{"norm_place": "pre", "tie_embeddings": false, "final_lr_fraction": 0.0}
MLP neurons of a small language model. Each row is named by its layer, matrix (gate and up: input weights) and neuron, and shows model dimensions 341-436. Each number is 500 + 50 x the weight over its row's rms, rounded and kept within 0 to 999. Numbers have three digits each. A neuron's up and down rows have the sign that makes its largest values positive.
A block is one neuron, or neurons of one layer that tend to fire together. Before each block is what it responds to, as a language model described it from the Wikipedia text at the highest values.

Responds to: Pre-head modifiers. Intensifiers and word pieces just before a noun or adjective, such as very, most, relatively, increasingly, former, massive, high-.
L6.gate126:431487522507557594539459538495482483547515467492426443481601474588414441490520528402510496471456483555533468457473504474488436528472426544520537465462514450580513511436464442511457515539500610444529545499402522450575486526533542507467542498510510450523493485514528507479506604530476434568
L6.up126:482484428550550511606543512498566490584557479508549459439506448547495396527543563498436521485446479523505527447509419368513540517432459520421481561484443427481452540506481529469496481465428483535556531516527397424483449588477559589486539536466512517540511478418552470485437479605501540434
L6.gate139:461508503455462569608518446515555554501635517563410486501539466503503536553565559421535542433434495610405556521528390455552546497403416553547418526480563500532517528543514513439485518508451517469462516459503435435406538598455489449488434566553510512461439494578479448481471566494414416579
L6.up139:447569576444483465507434541573499498519450531596431545452438464540526494469513502550469547503464462493455526489516489599497481499532454506416520480528521529561486419464533483481538512473550500552471485489491532446504420631470431551583426568574489544587503465469487511472460499421511460436
L6.gate195:507413577501416450465561472541518556496414549487536514590531480526668518581605549554547476587567417506428556464534470520470484491529576557568525463453416554459515539561577435506481489489548470509525520499522569467522522537526505508451479462567456496410588468474422460598615441440481492526
L6.up195:433491483491457486464496358463491394547503483461552502540548459553482447547502518530432468592470376491465480451537520463547503442520547442511470535470410504509439464623448529530524626509394426493481538606536473450492483378448499451507499532514502566451450407548515530550449475499525484437
L6.gate239:618482502500469446501506455503474461456479484576519607561454447515365450501521447529477514517528403468535561502457552520564474464498461385445450463535521435501556490471563553530507588503485432414466456492418443563549541450540459409408432502538536555485487575550503585512514417509493507490
L6.up239:451493522509523465448623549457521406475486498498550525572463534511465523520472462485507509419386508567446400517551457598529582525496465540390438469507492565388517482555482457456522426557494426534512478451442495416523485482456469414503555488492466550547389513504467541366651502519446567498
L6.gate244:556539404350438537538553498459565417453507467501485515457519516454538498545496499514422509418508632445516547466396512534492371506482493524541503535540469496437618459548484483518419541474559474506528425539445463499452571499430465476552470495511498641507513518529461586487536412570568603479
L6.up244:499476499454474515460590587577578532447512469521481561499501503492534463438372535521451472602470641436467521505524403490446573400520444604565428482458505522362555484447582453587502440519500505503550573411480384490376389520456442457428460468503553530484484495543564469550509609588443459539
L6.gate264:500496510521524485562518513484540608549488604428579469511465580548456503568471546485469566520519426577513631400565507446379579512446407516481553408516558487479507520478530493483433473504543579531521605491534512459533508516570496432477483603535506492469527496470512475534533482463441473472
L6.up264:454524414455488503510425422478486498519426489451464472539481642520416487489468580541534515523467384466554490428507528453507461494462441503498534385531417513483572616513441530514521517562471474523505558457537422484512543468507393455444416622538580482480512543538425472498547506466434544521
L6.gate324:504461466419517459570521509569401423517503489462477465553640517459491526559533529510510574456509472488470507399565504460508433502490523539492540504510579524517598624500478535407478416524480547524549453493478463505533530486529482528590466483444463550472553523538500435513566440499523523453
L6.up324:586521465574396477440512502540581630495470510520532552417511471501507374536514586544508501434472551472513574535502595452479513516570474532526545541461542439518478487520503522449439500516532488560525491492492598468484433464465433469529515509574516502456437447577440453454456537492466611554
L6.gate359:427555474510527600489535465484469485489456503482537446582516463488535481442472507469547507532509619586509629547531454506452485480481546512545516438509469565560502479487474489512408495610515516490496532446584458530552519548576487556508515531435457482516411501592565507428460486523478399520
L6.up359:611458455529497544470436577542464492536490450528427532493437448521584510372490496467484496486461544400425595487485524423448564433485508456471623486507504556541560520560483529460502524550465511437496481448595576574486434472580518460451535458565531471552466495557516501500555557609566439592
L6.gate374:563448440454416480556445524398388405500507571535558590480465451456436454495489504480491466429460543457514491467548511467516452470535537588485531555568486548548553501496493454479507460524474529468511503531553458497504401548547398528483439417496537507557526498503439494562590484524478481504
L6.up374:496511487430547487506493498574521497415476541532574495398562480485477542573433441408572508563482440512501472444553556551545494435512424483443589567558492523572591538542448592410445446372529445537495420493476460495526457523557519458423457471554472563517602554505511491398482496433533530500
L6.gate420:538527476436459640461554498504515507394455476510455413407568497523443526535479477444530422489400522428483569564556459481508576546453496551470451450508479469472480478563509586505466508490490534453569509498480501585461543478449463548504587540422506603416559544516536445492496531453419541560
L6.up420:565495415504597564512537500472497460447461511487573492462506597490510460538461500508504448534424527456586524541461434478537531389481453500469505396536487472425612511518412411489427466484536502552505467555598445540534478556438580523490432609533467443556454473612475444455526594499538484491
L6.gate427:533465594590441476530571510532513473565417481536400408495497540602503514561531540511534504545456381507523546530459620510439520521535530469458579503517459510499531517586469474565448518512621480575572523391451451553621509506501459453527552540505473479436498541458545553454426462437450495488
L6.up427:438455543505522520548570442526482473478472461510448508477552483544432466602497455560512525427551551545560501536527565452494491529446486396532539507556402509517496493491551510433463477544372445462545517540499403474620510518425475545512457536472551574621462569520455497643479510436540529481
L6.gate727:469469492465478426411460437578480509484434454486462519487504463500489534547458466505440490588427486452484557527595508498524475454528419537479516448566433506413460477489523493466488513510547479540561566538482519448479568564411533433565340489512553466452460455468397491528557546550513505612
L6.up727:457478496387525448511557373474393539431539555410419388465536499493509562537508594550521490592614436529502539576497460492570497466456508473508487471543518542467567469482510524475453498573460509480551560509491505496494581567453501524446535512468507501474416507537472435421555496501433524517
L6.gate873:506528450482455519469534519533513520456507524492528532478483444582453546454507495480501491474476496483482593472469399516487565440567519516528462470466543544544553543560423607521476491537559509459444466520501490494479455530440553426491510451489614579462519489488517657523480501399542554501
L6.up873:566551421434420408447435468379497582492486493487482454568434479553552531548480556498523425442571420463497514449482399532482579428538520503467498471508512451544465559508455523360456586547545530482536493501378560510572598442503562538490503505495532529499415478567522572542505493422479496463
L6.gate953:538598479560520478549499492497511518463516485491535471540522543506593564480464418546482536497499478423559547513443537569457557446594544554449555471558447544541550498531458555482569452482477464467443494538582556529616483512462467512514527521411519467484461557518527455505587557469441470481
L6.up953:505621387589549432498437523504565552525552451502561578505466454512577451601490515516550555470587451517525560583415554557478585523481359537448481466527523528473522582520575469458433487520501558565502502515455496438582480494564487524548441415486497450452488541519515468533627570573459441493
L6.gate1094:438530539505577500526527505546500511512480456580564520564502530503514490502434439457455548450556400448523411492506544564537423417502471439554510530508528506535419589516569447411475527467478561568464496441473468514506561468602514506461480482438456483552570493502538532466557539543482412486
L6.up1094:549373516479445519409455584478565523384493545568517484520533582502526468544450566536537579500428488515442444437442435585363496472594412520543445572551558525457558543601552394462568561452492474581531396470568519475517508527465468459417465566445580481471462498535515438440498535445544489501
L6.gate1302:443528418398488514574523549492451567576469490457496458444483462537519473500546611516583453439459450456487615535483523533490509390435571537483491465481500488544524528553575589418456520433588489457535478495535492489617587525450395537423511506486535506498473435525449471555557452491477508517
L6.up1302:519457445477562576551507473482561471499547457554411496486547494552408630535518493436440518540548528436404456561472528497525508500525500505486542417500566478484492510466482610492497509562538587561529429345520529398459500476470412463554471489452512479482501474496443513557447541454562435466

Responds to: Table headers and percentages. Line breaks ending Wikipedia table header rows (before |---|), percent signs or "percent" after census and vote figures, and header words like Score.
L6.gate288:534597459545478463584507536634531468467510418454474517481483506549533445477507498544535543465534544495518545456547583439505478481549547589502531518456537497497531457526474464444585467533534484580471539569569472470476556521516500467476564469615520525562450491460570553500506408474458500464
L6.up288:491510535484542506467415439484556454492447600468451488465517535422379619479455444517539530435490530527488581509468483511517464505529457528436531590481510527502500494615595496532540482512419467560465561530576521487521443570399555429515449469489523462470479455587509543424498511448487506532
L6.gate345:490558414478554429546581449557492507540525534547476497490508469542483582535468530526525459466528473483561560518541540523454509534554514548443472389471577588534482472450519506462463501523475461473445510544468495513517519350507502511457485397518487470586427541560478460451547511516406490532
L6.up345:562420548449470405476651452536426506584455619475565543618560477558498501534577515492543491566522442491523477493489533559430563529544513544513473508471469605461522530346479462533493507547499489529555499499522521504588524483485486591518475489534419507403455537549539509478479454488440498451
L6.gate360:540537470547505438538527489507467504514481524557456505486507531509415507409582426426492522479455444503537435567495466566468408574473501524499443497448444540473488473506520580587531492493461560564504495448430485545465476522542519500593394531498416556479521637505498513434492369505590453532
L6.up360:473540476465431513517550425579482545443564430524452450456402479567472498558565464455428484555499504464527567518638504496475511478556522496501469456450513509502470421532463556517571468490507558481500558534415432563457549562528508482511417473467447463464594459528517477493563505398416489587
L6.gate428:569426520552543468530483443528414504475463509420500520522584481504474423542538497468567487457641459451577510442415460555569575445544526513477525502643525432446579472502507465438505582526550457476489496400493483547498552540431453551458458486483484483585500542457519561452512473453443438491
L6.up428:538432511346480489483525423552510532387537465485484441534478527518518549457373447577531513516477501489569515534436553555488388387517524475549430468473509440635507574500583404483517471484407452510454526486437492445467531436481441569468504465465455488483537451555469497454447598394416518462
L6.gate449:507394449550518547558491520515543424471513577528379396518531536489540440526532489567422438467558448518464445496507548537487526555511506458516567490467472570498622506483438512469472497476449461434467550466508474431638482469565466374446503537570483495569540611496426510437540471537543422468
L6.up449:418517508560488545549485526437432458507515531502460449493481584448516470524538473497488545576462481491481507551554517566579518588533462505505568473432420607491565526490497436536531484488488413525495562411527492496519489498584504448435559429533551440545523448480517540554479467446531608497
L6.gate513:589410504473541567553487486487558597565510467517520509556564474480511400485539558580584550482498525508551464541524559470471502456506493436432542591459505572574474496431520504543532575556544524478557484419479556465497501501573484488501536497535512478464548601562503475547548439524498510459
L6.up513:515428516638565574508527418477430552492380432509542569547521549597517547439445653591577636542478494478508557506489411539449533487503499469534549562496465591414545523532485509474562520465533458508498507448532560646381500483465541493543535604516539553481528533500523473529535458478508544516
L6.gate573:549512548502459532488507428569416566502492431410457468557481479433514536456530461482610367468484621528468561507347449469581561607409496526546558414525506459491538478410565503537561492484523582474467499473494468573426549490479506499453375464495582414502555544418415492549651478512493592574
L6.up573:476564518524492535592516578470514486426506542492445432664475501458483531530535504541531508515541552497462629466588533478544448506478498474492471491443477554466524442424578513562486557499475523454483597484501429457504548519560489450427466534499440531497533479587466477346448423409437478517
L6.gate768:555610465513511530549580466500526514566535402406472450505541525483517516516549562379664525502523521497586495508556528424427509483414596545578509529502400514581493486543455472473551585572520584464469530422487563532426594576486557540486472526488518610456523487472441512482510478474452503484
L6.up768:492488408474453417510512550511385482503474500439513499463482509455537483519458555404497398477461462508531476498528485463453502512579482453554456539502485595557578500534609577512517488521441537458533516538401486517538480538574510501520496462499483548515520486545485490599567467404495500517
L6.gate781:484509474575505507526519457571486556535516552531560498395502446499534448467498539445491388529431495510454524501475488588581543534445484559622494514578527569617504564520526439460460502469546509497439402660460510559534518520468485548473418549477474509491477511538461478526522500434620540468
L6.up781:437462493487510544556525566441444603547512523438556513512521532488496523502500541474559469515476502498486433554477487596536514545527430593464512498485463469493561537561431384490495461424548539450518440503394460407526521494478511499476592428384496551486503451561501507486447517443507524535
L6.gate826:484589461566432576500469581484485461557475642471467522540363359504524504519513581474455466545564453428512439509534530483482478538502448501555544543512480574510590441518417470528522440420481506447495459531470511589574462554501432578521536457468559512583437473566482536511546516510558534507
L6.up826:535534483552490528510467456485508494551554551534583555454514558424543510375495561471568472444540503537557405537466415525506443537435477417569526563582517548510540478589498430473522498573536495480401559523473629515511504486523461494519519532533427577554576527498507479511462499469480581533
L6.gate1073:558415507498483564489525489489406511519491474475426466441510547382556498472507432532424440503453463433502478501442412469446541547482512610490516484460458504551541513537409557545489498515527516486475558534421552449550525551526376500552572531511541531596437480491472486491468440540455497500
L6.up1073:561464554449524413409430448433526525502438507477522429395459635505530484488531617496521492506542509508438534572604473509584467563548508606458417521406460591508488522475486524410497539437578475485447526441492572452477548567537530513594514445488480566380445607591440524522445537512499388576
L6.gate1082:438538505476503493597601444468449510475573492519429501469516420531450486549464599357545475539606512514526562461423514599458442506458574532523541494532566553475470463478427415513539605428408522517534469562540528566463546528438471492497566443542497460518501484579507482520518527423492501637
L6.up1082:502523544468408378613610456416498526390517530448435477572489548421435449463595509431552551538565587449560507420422507458433431515441544489542496483507491424516541517472417464515535524461501563486548479458490544561545439502493487514505499485548469413503518423549572483493461520474474468548
L6.gate1138:519491459420478520485516581481482476522443600426442471392486544441584575440459494428525503481555579400428468537487452518478539481468585519576494465476425517463470439529420507493498536532499586533508523408497608461528570476497388556531499607486595538499523558550465613490453583522588496491
L6.up1138:450541545565581530481431488491579581481544506474491444536520545538539516540536527499520549499561552566471594552562544521462522521505499455419474357481552464516521477480530555464487500474488543545458539469441394551493500441436525502507537499506403463543533544510461496585555524539566399658
L6.gate1268:416454453451475561512522495588426463463509539529560432529500548483480461391421511454485511463523497458459452463459473544514436511535499569492538496560412455518429522574602468487566479465500476545457469515530472561515505513482498580456457425502472542457473542519462559576551539479502492506
L6.up1268:438465476507476507451561483468654436438437503448545503444539539502567553543496480549510517507524459493497532510418505419508500425533446462438548466495507546514481471519415511492535507545491479633496465492484545383530439478487462546423507549494472540440597520519450513448524507460424506503
L6.gate1298:478554530547469434473584527488517489550528424492473539457543459415493487456500540487569583472560415559510521472511567478424486504461567533437453438507487491484473492451572414464418490563489495506541480545441473435497502509538509541509471510519454472461481450468496612504560504469495499454
L6.up1298:443438560457447484545513517462588524564446537535445511447525589588489522433485445503502551484575536462584465500565449407449550495521486549465492400512589577457592500540480516444414479571419443439533470548543521482484594592558534527520487527544437461484590534491476470566576474443488472551
L6.gate1333:517624476518500474499458448527474522514462518566491427484512558545508539511590447552469446426524492540522573477548558466445419493402548478472498561438477479494391577468488476485496580493605511473497544558502504526555453490503490485499527454521494431484561488570431483485497502417536491545
L6.up1333:460498505509514423531487573469470493498667558467538563575544422508499422390448615429546489514551530575438512473537534518555586597474470493486525454486497535535573501469490549578444446538526441538542418454531511546442535514515484498549459552452576498463459542515489512510463497527523457533

Responds to: Structural boundary tokens. Fires on the line break ending a Markdown table header row, just before the |---| separator; weaker on == heading markers and ". " after lead sentences.
L8.gate1101:568446545448520557469451535484485513450474454504552575445478530507498471525457491438482507556466551530435531547569470527469507430560619460477525539594515592461499497515476401464487543482524559588576531528521499585498516433416537519532557451479581530519469458536442542446487522497434467540
L8.up1101:520470439470542481467532488602498525475474548453516539399620506501445482582573535515433498498497473526503503433549436510420431491545304515518492497569465514547507445557407535513515547440497646431538494420488473504590524612437476572504547432495509544544444528558413521463398469495555527503

Responds to: Degree modifiers before adjectives. Intensifier and degree words just before an adjective or adverb, such as very, most, particularly, too, somewhat; weaker on table pipe separators.
L5.gate451:398505445414480434471468515554454581601480483482453477490595443516448419447523507551547585456499573584458483589499431480467526448504478577446519560443501542587435461477548556540545521535529495566525535490500442466500539465557473535550482487534429478471477502564507536493490545551475468517
L5.up451:466481535469416458464590469543478494545498611612493484491553548537440408480482524448494570459468555541550467442449550527509499481510473537394591459506473550452454513500504492602442506474433465503476492477518493481532528512602421580489529548610530581457410499538444505444453514433504504517
L5.gate514:462535425531430439460539453511339459455461548541510500505430512446550424521475456458463578496514425555527566483493435485504481388481396522431517385489566556459503589460448608514482442503531519599568433459476446452482509512484531552509481531455474447468537489596417522524474434443545378526
L5.up514:438519544425529441593484392450442491520448499528484553538488436455607422499488539409518517438522447525471462516534533497530514462437456435423588468413556517446516540494463529503473430437598548504634461511512468539621505392462452409456493581420563444610443498598509544561519473506487420455
L5.gate653:495505482441448520402510498479554535497486494600506569456513510509517479509540474584503476465496609440544493523475599455446537493479394465521544437476570559371611551562601524401624471473558546447517501413542607505521570493496439476517553534515515481521397502574510443467572509496483433484
L5.up653:516441479420513472566598481464559412520489468478512486513522486459546522487479424483486507498405484530496491426542491474507505363557580500390537505468462445503580487505402571549460461502578521556510434635424546559463495565503552456526564507536518520517545503557514448544579547433441374507
L5.gate681:421470488410533577487465547583384511520457546588524479531485582546492443473459526502468473607566509472437541596530543395463538486536457473501428427463510517411455498537487509466469463538478481531499502486413474574608537423485444502497451514582417475504545565506576631489462518477458401620
L5.up681:468480569534490551471542432599510549520400493519616482481448507517502511484473485615531484514457455429558541472521603473475491454541487526489544527511510582487527472388398449521536481523516497548562544595562430433554568506542500534415539499516439439450487464450471547504548497502512444575

Responds to: Table cell separators. Pipe separators and line breaks inside Markdown-style tables, especially the last cell divider before a row ends, as in election results, medal tables, and court case lists.
L5.gate172:498551491465505478559588403495474502525470470476495484503503464470491516552568481487454482484438486506469445449568560436527511434518482497445469471521522523478474532498479521469566450496536513438503489578571496581479556512508452479518427521574473506446518508519462605474462453587461544536
L5.up172:529574459438477475576543496518530493586427498517525507480492434353449509479453384494529522477533500444506445530509509495528521523513504543489524494518517521448501595432451519422451459593437471478494443535514519563563434489541457523465409646565518525556491565586510552482472483555462526529
L5.gate458:470419492544468434453490368498556463441566583443484535381440462426500529542562386542466506564380511445439495569522437477502542465564536492551414493527535565496496487509499462541456456449529503407504511457491545500414538520426474465546536511467502577493496524570467457474499544398496583492
L5.up458:526485616543469458487460517497514465378490585477402414546535525443548459529512539507471523542495494426505508581468562543458489464496483537447460417496433442470449454510561502464516447515623488543497482449348565516542503483486453434460487448539484447463412480548426493438543532552491432504
L5.gate738:492447492506487558541499532546462504534538507457505402395505511476433383587449532557530556547537435432528511515568538453527508531536596613464516535497525555541387498617545463498446435441427570480479434511455448500508527497384565500462521512426482418479507538543524570485480516459479505539
L5.up738:472520459479460529492545464631454465484428504491511525393500452525612533527468479450439445460513409431459509488480502567342569582624499544500505541563523459538478576503414516466433506519523466461473456565502600582549399539511461430515553408576520501415447462529418440418434507512530485522
L5.gate906:471511494510498467470484398510456559532518471516519571432520440475423484642495512515396518611492478519503555583532579545483505514524454533463468437472450453594480552564443527523557547472449508492478384554468555474502481446488468491521513535484469493486546530531418562526452474392548515461
L5.up906:452521433536464448460523363548499534433541525433566552510492445399514552467573578464476487528501449483479441538446518509516570450418553483477478460531492492508500502467423489429493495470484492339546457540468515540625493461432459532461473488535498519479497490612449564438447511548524534537

Responds to: Before descriptive predicates. Connectives and copulas (and, is, by, as, more) just before an upcoming adjective or description, in climate, review and character text: warm and, characterized by, climate is.
L8.gate1123:517417538581449505615517427533482522385550465392533583528418412440551581491511539524481547435541485499498486486442435392483485503393468547488588541527497548512502564483487515483446487538539493524458442484477479484444504539503518494472474508550566547478560545531510480472518493561464443499
L8.up1123:532560482510534462472483429510438599428443426514467439474461452435510418495501497619555471475534505510586426536539538540470463462510519440570529420499549461458539463456453423531572564484507446615484543427454533540551517460497526472473497639437522482561520457531513485622513511558473544459

Responds to: List-item separators. Commas, and, or and semicolons between items in running lists or series, such as names, parties or categories ("Rose McGowan as Ann-Margret, Randy Quaid", "bowls, plates, and").
L5.gate159:557436478450553551469450419486487454537524467466509511427544542447444376547506497596522560453494565474530508447535486524505527406526560514497536407523503458454413573519527532479520487466546499432551512521488447480494480468535552380463452530481596621539469467562528507484545564568514560497
L5.up159:471512528464507498488622540522648548571578421477514455494560564508476469547514441523501485436562534454530483556533405439452441528590524478503499381566441500476440430506548546446440443488512607484519460452559411489506535520378536411537398512570438574495523533510542544505458495457439516433
L5.gate329:461562479491522542453478445573522457472438470491492482497433514458457420509482472495547493494497431451587555513431480464541494578537542507506425455445669543497547516487580450418562620466623508463517507498603399460470505494540439559487569508423493526573426497493518474562514531432486410529
L5.up329:569503629519402444463433496537472486462565442476486517522526576542498548503555483510459479568512475504582475444458490518409407475476517458502521550403476535465521522486497447450544541483434461465532475361464587449505471514522562419485505567552522515567559488530468485497614519448530507468
L5.gate539:391520516518449497530550547519469507559512542517444437510404568554518532517462550448509453568490514442497440526488499539455472529492511473441449525378445537459460495562518567570512508465499522547488421491469493613455576576571544441487587471425405413563391494435504498479536458545384408552
L5.up539:520500567525426546545503524504482502472481520482420440522508503500580463504487489523488548520494554421545456548492455453454457537447557501487459568446509552482458571577435482452472529569443505473519369510547588489542506514563487586488371463422405480549476398609550465526632507531417550501
L5.gate876:516498461486557497416539497442582555464554508550476494467501541487560428527454478513476433480555427540548481461528587530504405555481409486518540543450477406531489531393534494516464501465462469514432504510519470485547433524600545520444429515364481489476450429444565533542559531507399500506
L5.up876:501476505475505410568491518445478483513421602562454402555533527523499438527473433513468483521559495434622479462542534518582459469518480538500456481424419492480436451474481612471528535561502468548470492443473435453449597454499510464480503392544448500471456494552503491525488512606379443551

Responds to: Clause-ending comma. Commas that close a full clause or noun phrase mid-sentence, before continuations like and, including, which, such as "held several divisional commands, including".
L6.gate26:488545487549527432478513563531502480450467521597387601538533525493512481539588589449555522435616455532522450443524447498561546493529473525577444484380665466476493443415536566505474490550497497485443558587489513483491548464542590486406582638541565552508481473482605510478554476530579576517
L6.up26:492521494618417438475518536431478563511470579518349479467531573442521410496547432490483523441490522462502428557575453484509519411459470544515385552500458451508381481524406571503615493642575505542547432551539480538489488503536516516529559523499560471539529487333523457466437508487542561495
L6.gate80:536542508523500522480454531389504547591492448538484400505398519574483490469481527464486474552580454433538479512486530462457456455471397514460472448431516541493411570502447461509465497485445479476530431493510467523450455532531501576449538405496486492577403458470596531549623527556522514457
L6.up80:528503474489490550506406443390525434549528581534430435512445522432568520416523443587537484540539465505507451418449524490428507504564485469539513476510525536438451516475450542621479518523501492484505465489523444569506471528461453481509473409476446477498463532492577504580542470505485470570
L6.gate124:523500475484527555445517555463432581419532491564549461472551454491565511405477630491484467427443542533493493617491491430456565427480570470514588459559473547521516484580451522510418562512607477571532494557432418499567509446467537518467615531554635456543442543516549472507460444520434525509
L6.up124:483441508504446547517411518485543562412575472480504491411510538554532515546481504464523646431555634363529517588502477455431442529533513492537567465485587493402542585490521548500485404520552497480413425582491551474511541557522499513526519558571541470491487588513476538477527505545487564555
L6.gate145:451522487451460545514547502563539616497479554472435532398470543405443498636586531517513471468486510548358576525467442514496401462466565508483422488507435490519485558448606621564514477528462448555562504498452482522499495550598472505452462503550454495563522481600520499482463455455537416452
L6.up145:455540471508472449500541494543584600450603448582450492548432456432483551484516509499486476530543488465461485538460525520532584488644501526517483539459557421510461388496562471557516542477445454496419467523497462510436612563564419447498458513449490500568577448476491407510442535318501450342
L6.gate191:457556536432539537507581544486543466566578470451416533477521564414457465500521499514541491553444511475513601519425549451523531533505439482572497534516429533511447540412534465423490521572505545495545463492493420527564496482585524453538572498537479460619554455521489480523440517506446520446
L6.up191:460503578440609474514515566497503478469421368472537478512559452465578521473455518493608456552453532462516567457442385563468541536599507514565456481486508527521425535498490502455480470535500520509545562526464528512466452518476498525553496457543432444560522511481477498569382486424477370535
L6.gate206:487501540631529501413461578442491489544418477485512471469524455543512550579484567469489507538516460403511548448530497411493518486499599535527458458530473527561508557511476454519540516392508488550434447496572608534531500467385454447499457475521478481528501549533508517538494550490480606451
L6.up206:545468461601517508439361584488538536515577503516507407533588445453473483481516469429523414449525344489576468528459525453451448498434498563452508522565458565519456559439468519586493433468516497562506504412474490479497498570487564543560434502550466466589571550501510456467460543505505558520
L6.gate232:506512442522573566435469541589512478507486505467509385478526450465474520501545518492533538543580515493516476470517548503556523472531499509467505566522526469490405534418514457422481550480496411530427448459439486482512538510569562523554537463535459588543624483492484581474611408549570577464
L6.up232:515615454553424557458480476433511586466441464496489499515441375528438481549516473623444452465475508483536443370552469424463478483529400506572452529522501521571451480557451446476484512535561476485554508523521554501490563496486514571521498420426410461519451484553567455541532523507400417528
L6.gate295:483471474506552409513511592436496521471568482489423432505471513531573476524522592508486468500430510506427488440499401382596494435493466519486526601503450502511543416451471460407593540477482394431539497386467526481497434464464560558403561519541529540508519469509536411486500484449551540434
L6.up295:469567530402567447467537516420542409500527567437425519467563524462430501546481489591463448545449554544439464440584463500575551425476516535556431586409405489499568543481518442431551515472532432579599479454452591530629497603347520485460489523484474540550538463480551550512478552451621486440
L6.gate319:510470559522466467411529456500464440533526477543581423513489554544496607458521472424569494445477521491478426433551570563498539591503486583514569472474579529477549410347455411474517616431445549510506498405440512462531542447425496475544483494577505391490512545472503426464470572464613549500
L6.up319:503509548473488473473573543529413392475477427527481521462524576465449541502551477518543522556446501506501504429535516547529514511499477462532492488391485483595457467487463466477471577466484549479467543541493510500532481609440530523544503541445547402501542431499503478457422514482573492526
L6.gate492:505593391494523506462444501462440472450464551372531580462448448471529529453519526527494541518536495536503426475631463494576539568529487485430411524458458490425564511535537553568477485471557474520610555489500528411471525429387435522483421526541540501499433567509502498477497514491575452502
L6.up492:511508473441448561432531493578482498491483462398542550433520534431429476462570466440507448477553547486405525434516547541581437505499488483520571521511473485589502474475541500460468488544519449426441517496496553549419492523394457546469476443458431454538466446434553524442470477410504535490
L6.gate679:436579556414460474561528547495485554508415458461527416548502407386473444497519544436534559608557580441544440383514467505515557404493499531597449505493521520478540549493551534435491532582568489456477419555440450566472488491550584552528518496525595359563558570538512520483494549445497464584
L6.up679:568476550496410466607525552504509492525491497540562562554580480534504425413510507525483424514514512477468542465506486544522420487504531482469576531568493573520456519457587411474453460470389563544481567466563457491475448475490574523539547533597471476596544534522481588518583498485478518515
L6.gate1121:453556551507514497557434489511391484490420549542460459451458569419549426526509488529533549467506505438510518530505517469533473471583579625488561557475434582415492561479457468504408493488456522531521514563510508511421441571475455517335466508536433550487581506465438516566406535452487510486
L6.up1121:461534476457426550440480537489510586580518543485527480558452526581507425518508533583490534625451550474517550470428476541506472549558520503549405482385590454504480509448569531527533482577495375529504430462461431478469560490559450410621449451469595527545410388474473466437502465455504539466
L6.gate1125:449488443589425582546531525492458560572590501490480520481502463411581638497507478482454541525540471495486462568478561523495508449501443577528526573483548650433507501568536455459507486435467493488568475491507608444522496494503519418472466583509521484534531435539584494536464531400541478545
L6.up1125:588424470519511480448509535493437507579493492482557524535463575540516487567530484528490510514541532550460512497471544550501472536609490484489530474574565566425530423601455507546514532450538502424447463549434518412395568599429533487449485527479530514528400414466488444500428464472465484592
L6.gate1151:523534516384459517512481556478423484525585588518501489435526471458390444530532401504556500544505504473502467544571524509507533481504506512497493469588505448570486541511485570471478520472443468508477480420419494509482463632480465585448494515503405455514488479579533427535544474482567442459
L6.up1151:462424476465487478538486541455506471505558530513437511486518501492511467455483467538513574448518423437518462482495502441537484491429594530532472543564489556515597529570557592404460494433462430516580520510494366523438556550577514580509530551517516521517466433563525469507556417511442527493
L6.gate1244:455557498387575522540356507544504473450508446544509489459539484534541538509497572509468510472431539522576496517484440563445400431474489586453512466493478462537505489483447508481535518503549490510561479486507529499533557445520505439457524415505465418520414526502440528494503436438479445488
L6.up1244:428530433431469529573529417496508478482512552475447578427460547417570489504503529517546477569441523477417591479552547431490496522493498536553486524459543521461554514513395506456422480516493458454642526471401464620481514536531498541456502546542397493506464542581535626525450535486505449556
L6.gate1297:522543492513410486447555524473514524464482475477551552555565566512514433476500461518473458556487483444475478433462548497496493482467501526587517495542469547432467560475567455584426561456530501446513411464509493455548524436482397553406437475484489496526510438469465510513496441538556481503
L6.up1297:644543533399542446495586454481567568507523536501570535470449559453539512495498559485515533555489540481443471514540456539502512482447508453544529445499413434581502534437464488566463507539536521495496482526548492528543530551500486526521518494568448533609475496456489501464574536511601457487